Weights of a small transformer language model: tied embeddings.
MLP neurons of a small language model. Each row is named by its layer, matrix (gate and up: input weights; down: output weights) and neuron, and shows model dimensions 0-159. Each number is 128 + 24 x the weight over its row's rms, rounded and kept within 0 to 255. Numbers have three digits each. A neuron's up and down rows have the sign that makes its largest values positive.
Before each neuron's rows, "fires before" lists the tokens most often just after its 100 highest values on Wikipedia text that the model never trained on; "fires in" lists the words (lower case) most often at its 100 highest values on Wikipedia text that the model never trained on. A number after a token or word is its count.

fires before: "age" 18, "on" 12, " the" 9, "ages" 6, "im" 5
fires in: "language" 16, "behind" 12, "london" 12, "lost" 6, "languages" 5, "at" 5
L3.gate416:116075115168136166116178161154088157147126129100145114137115078121175137162118107073116107124105121137109152154144155145094178099106092095107141154137127143113130093128108116159142135124135111115123147123090149177153143124115167136120111151117159149146093143122105127138149077111141140113105136095115161159091134205118131140111114117101145144103127117129114147122107132133140139134124096093130117092138156126137137096120130118156146102115101114152120148064151149145111143144169166
L3.up416:170084159146145088128115135109097126111127127105149151109133162157081111115154081131135168134098210132133121102165115162116133142109102105147107141104152119107112145168101074111133148095130140128142135147114159140131123084103111113146103115098146104160130120120100115151130128166112150109153155104066073131118161133104111125119130159104133091140098138124125079149124135114111140080108123125112175118143132169133146108156144116113126090148118124146114133124129114093142095130173147
L3.down416:124147125108158129161149109118117135081090110109110122174105138158126128145112170119138135131145058144140122121142147158122069069126109097091125095128133120127178096141131166153102138079135146109116178096137113150130118111133122145102126110131097137077128137090166117108078137133151149122120128133125098136129118125091099165185114156153111098158128109126102113138141140125114096126130142120111173120112167197101133138154103106139101165123132099131097141154140109106145128122136123

fires before: " by" 20, "ed" 11, " as" 10, "ch" 9, " T" 5
fires in: "served" 18, "succeeded" 16, "preceded" 9, "research" 8, "warped" 5
L5.gate109:147131164102102151117135144088168155143130124138173146162130078115141158122166124123105121147106136077128127093160104111107102130137111130123120130134142149165146120138173105151110146160126120131104111136110155160109137143163132155091140094096113105124117147120137120103151118133146110143164141103083116164140155123138146133100160110156149071158180142126138129061114128098145123094147155170126077149161180146100120105122145101098106175107104136145128148130127112133095145084129111
L5.up109:142167154074123087125140130109126158176120118115158095151162156151164135072130128123126148165126127111161074132125096133168149132128128094104164074077127126153102140115122149120137118127144149127111111150149136131141107124109157130087106140114126117142139128102124146130140097120122130134180136167120136143133146134124080131155155112129169146108127141144151122110081093115098117172119163108132152165141125116090193127114155160111108157062141140147158152141149123125133156142146161
L5.down109:089146167104136145080168089132112144118087136086140133108119117098123138178149134146100114113160114174150113117157125137115138163146107113149126150104132110160141090142157107137132145135106130110119088154144134153130083148121104092128167138144126109120094185114142084123132111114107133170141128158144113166151115105118134124094086103123192146185160124176141101135111114072125148134158134113137166106135152162123122126149123145091097120163142108114093133116110109097138139118146126

fires before: " the" 26, " a" 10, " in" 6, " his" 5, " " 5, " serv" 4
fires in: "after" 44, "following" 9, "reached" 5, "made" 4, "during" 4
L8.gate248:089150104116160163069112100140096108101095122130124079148146115125149149084124103089122150136107142127127136111147116171117175112111116111125085150131091114103101084148116154116138122098149128114141091111133111121109134092138128140103111071148141156156126140105147122141135158125165137132120146130138120113134168137124117126167110150184159102128140138089076070125122075120138177132116122150162125097108126161114099113123118086106131131173132141129146163133099116137096115147171126
L8.up248:095137107152113089106148106143103143114116139137135122102092177107125073144114106141154110163138141127125120128133123123149092156122123070117167143109128118111137171144095110136163155183111155100081123126116152132151118103127116152132064164095128084105093137109115114111185113155148158117164113131118137115109178123145135146147164144192153116148119115146139131140140154142131108123087148094149115159125167106130115133116153093106138134132168132145119125138092071133132124125094136
L8.down248:161120140165106134134158165119127165150167177152124116168140138172104115126120155166101130096143111121112123144156132111159148079124067130102109137151139137138120162131137137111163106104124107150138109124163132117152146154148155138141146132111093113114152122160116089094132127109098132126188151156148106127122066142106151141144103107124108108143109125136151101141148126142154104165127144143128117166133118073146164110157154106082101132089131114104128142111113181138125122133192167

fires before: " " 28, " the" 21, " June" 5, " add" 4, "f" 4
fires in: "in" 68, "during" 10
L5.gate389:137121117142117123149111113142137147106099108154140147094096196136106132096121137116090105149116130098062112117132169107145149150101135186145117141155129190134126126096158113131143141163120153136128150132120093084107103125177136151147161155115127139162128144130154125113090102107128144158129142165129117117071109145147132147120144082125133109155120105098134132131152101094159133123124106073119151124129172129112143108111137126138116101112126181127086133084106141122123110092083175
L5.up389:134125096169116119123102067121122083127143144103141155090132181161122112116120122088109128149111150123107129077145153148140167126142159141132108187137124138143126124124102105129157099151118139176110100121079116107138092109109139114122179136159117097133081115152136124106111134143127138108111170141175126115113137160144176115097108080109115111136129107154121137141129130125120144113120097112117128117130142136084152137122148146161095113191157162138070138089120173140143108095117134
L5.down389:157113129146099139112175124120161119097158138117141115138140164157148149115125141098130130123158172124164115177097168164110096184134131124126104144070126136141130140129117104104134115188133139159147169156146126087141082104086151145123144079129130090110110160102140149145110121097135151139117088115131126126121150126132106138119072118120130109142139127136125149086126119101149125155117108142158169079126127179143156112129114107163130167120155123178123172117118134161115117167119154

fires before: " " 18, " the" 13, "all" 6, "ers" 5, "ing" 4, "e" 4
fires in: "in" 39, "instead" 5, "following" 4, "on" 4
L7.gate223:178155162087159133167149068107124170112121129105102097127135126119153137169133147138160128105135134138105126121106150141110110161163116169136160159122120127146116134108138117152110157103127124113146107111086123164131168136099146146109131092118146103087121125170110112119142074121109130096118119099135132091156164090163109147093099098134128135159164126169097124093113134088138130155117104093111145123183094118136120142112126135133132119115178166131117100139145144094075146093109151
L7.up223:103146150121161133131121110129085162096179096147155117116145164158130121129121159130142124089112153092095167114162131119117081165099136150072098136113115122102114159115164170134120161142105175158100124139106110165129096080088123142120149124131129144136121125087144131138155095136093109128123129106169071132092137109091108123152134106110089125128124117128111135137118112159142133136151068149182140117132091101139093131115118099133120170141160165139120103130121143166142144116120107
L7.down223:102132065153109128117179114105129169136137141125130089135149122139168106122101165099130085142087114129151075116118115151168141191144095108162166159120127131124157120090116126118122137128157125113133106127120102155150108110168138139162137165129159152066088147120152111121116115157115135135159124145152123113112100152128137146205117103136107140127126102170166127120126108135096117080102139119140157133144153158159092106138093122111129163132155111124111110085137146135145134124110121

fires before: " of" 27, "icip" 10, "ren" 8, "'" 7, "y" 6, "s" 6
fires in: "part" 27, "men" 10, "members" 9, "children" 8
L3.gate137:111151127146105119127131128151163132158097144132110060094100145136119110115113127080156136128082163074122097159172126143149104142152152119131137162130134119130127119124123125143188100108133136117120144114152137141119092134097154148132103157093107159100131136159152115151122131186144125107136127108093133101095090139117103138155117157131148149141151145137061104107126121154150081176121137095130106197111128165122072103113134145159128145137108117116152105152165115119135142141116103
L3.up137:128139161126123147110136136192154118114094167102094073129110149134132112136133139106108181115090129076112107112158135141163142081143156125136168107113142149180164114117141182102157126125153119090170121115147120136101174116089129110115112131166171165112112122118130132120157161118158127101128103104119139101141114083137083094124140136151126164182136107116097120151132130134088088140114157112135128165115119137096084164124133115116144116117116130108139156149138123120094147135150126
L3.down137:096132103142128140091078119097115132142058137098112113101092101129123123127121096113068087123086144102127127122161125133129114090118119153129097150171120155085112139150126154137159132164131180122147152118153178121097116091118123152122119130165134137111129114081176133153145137126136151097116149126147118147130109123129148117131159127109133096136121112139089140153112117091122114110121153127146112152103138145167117083119120148113103153138199152108170147131083124129133190119139098

fires before: "ed" 18, " by" 18, "ary" 12, " to" 7, " the" 5, " a" 4
fires in: "succeeded" 21, "secretary" 9, "second" 9, "appointed" 8, "as" 8, "preceded" 7
L5.gate417:130132139172078086081132183115151163118105124137134098162115104142124138128125141143121172131155154118134121183098086117141096120128100122121162098116146124124144124172117125161160127092133099177164142151139137145111124118122106087132114115108119148107152118124170130119122092101137123134099162120163112138118174129109133108155080149130145113103116151124070123122209140084097121103138176101125123126133098105158142181139141108121119154133137140129149096157153111108136116138137126
L5.up417:119156137131105133173154150130162127112146070106091145135114138125149193085098127138111139150152123104169132147136116174148161188158148145113129136108185098091144108116116099129142107122184093167075141128134112117153142154122106145106128171165144118140103148134138143164119148136102134138109101133081126134108151085134131175116103119113126119115125087142132104107157142119132113110183155120153090143130110147103128125129100129139152110158162111077096119139110128144123119134130109
L5.down417:158123139158108100150092081154139142117118112133164113089126171104137141129135150135136115175123138131127165136106150130098164069096146113126127106152118133138143174151098127136137118125132177116082111095113105086145141181092133103104097122126137115122128166149136132130116091117101133108153122099095095141195160106145151142114152096111110154124154106118179142108103119148126135134169109142112138110112163126124133161167143120146108146140130140130143114174143160134068136182145108

fires before: "ed" 26, " by" 20, "resent" 7, "oin" 5, " the" 4, "ted" 4
fires in: "succeeded" 27, "preceded" 16, "elected" 6, "to" 5, "joined" 5, "appointed" 4
L8.gate324:130102096101083100099153090111110161157083142085113117084132112125144098151135132128104102118148086138128173135064124130150096129104096153102156133134111137150159159123146135074143140137101105113087110109098151150143132139121116122124135161126134144167134116108144150116124100106151147123122142138147147141127124110157115111144165103128156128148164157146106091137134111143086139132109120163087152133157120171193127131056153069121134098152107125131107146146161127119109105135124139
L8.up324:149117154064173159110129137124073141100100110140115123127146088147123129106113101139159130143107134178122132119144139122174146104137140084149138094148175119097128095117125151125107127136124152162122096122188123107135166142141130121126152155144156117087107118116143087149102146127139130092123145111117102098121122128121130118119136118080139176159106102121108146118134171139136148138100149134185126096135141116115144166130132135145076162141125142075163140168106177136102098112111082
L8.down324:087116172104091157101159093118124142086140115106157140132166083129121122110116128102107119161132116102132179138121139143154111137142130122176094124129115119144115174143142095137126144150115099165122135144127061161126107134136170173163152152111114130123156141140118164165119116106092123127134126077119098130178138142143142123121131128138132120084173085160149152123099100142097151143137149121118097093114140153160098163133117098089114131154147120084127158173142138125124136078142122

fires before: " of" 24, "icip" 10, "s" 9, "art" 9, "ic" 7
fires in: "part" 29, "parts" 9, "department" 9, "participated" 6, "party" 6
L3.gate343:140117141104114124117077097096140135127101119116071090104111134095106132172130074109121137147145124147174148102112136070125138136118096116120126130125136135150128181172147143152132094115166146165114122113159128158109138107165127166107130087163114132138135094147131135176142088158069076139105096136150140074115129130112128085113134129140105178165151111108130126127154112150135102134111136126122169113118127142134123167110157094112158115151100125112157133106135134137107175141124128
L3.up343:126121126117104143163134112128146105127097148084123128141147137153125101168139108125147091107080187093124106159101108155147100099118127146129176150137142126155138154156171093124151170119168115120123176095102124196124128086118096095148126093129147084147109140128142135100180141164140120116108119090115142123141117090138111147185128140125101150114112095155129134145121119120115135154172154131154142117127113166138134143156115099125148124167065136109170126113111121100111138124111118
L3.down343:086155091134119138151118083070133114141095132114131129114109136120147168182149112112131154110087133116143124151139117105144075125100105118074087090130124112141091163123140154177136113135068132124099105122087118108092148148132135083128109135096138123114127148140123140146138103137131104135151157122091124131096116086113130125133094127107092106104126151131121086135105129124075126103106163143100164107110143134144135142056089118073130099114116106130095128149146111106119111131143112

fires before: " " 39, " the" 17, " June" 7, " add" 5, "st" 4
fires in: "in" 78, "from" 5, "for" 4
L7.gate285:146119121103115135150117144124117135132129126127113125135133131155127154102112156160115143147131116204124128177110160144124109167122097114129128084121146153121134121111129122155139164145131146121137098098166115082163150132107158136146128103137106150140173140137141132162137175102178176155129135110159161144068196128078139101106096174132133114068130150142123112093159118119113098107118093120101132124120109130110114133170141101131125149131141102139115175090134130120104120126067118
L7.up285:137163152138102127123091111137116115123132151133168141156151080110127108139091143107132110140133147114115152122132099145136094137169150153137109112112149158089136166101176065107154088108086161147131074141135124148121111108152111138131163108154100080151159120141139158104158129122113115139169139120170121092142156131111120145110135135162120145181130152142156121146078100129122111164087093095109129073140054099137119141113128149130135104125128124145102127088125121119135130115106150
L7.down285:119123094161117111187192117125119138102125152168140105112181145095148165103131137111168127135080155108118179144078148116146160154106121054118122138112158152155121127127132130104100156167133119131103127136175123073136138112106131111129109119137136077100124135113172140127079136125135130130109090149123142091121113165129122123159138111148135135145115099130147134115145138108175131123127162137157141081128146167131139098122153109118137176089153115154143115107130142127100132137148154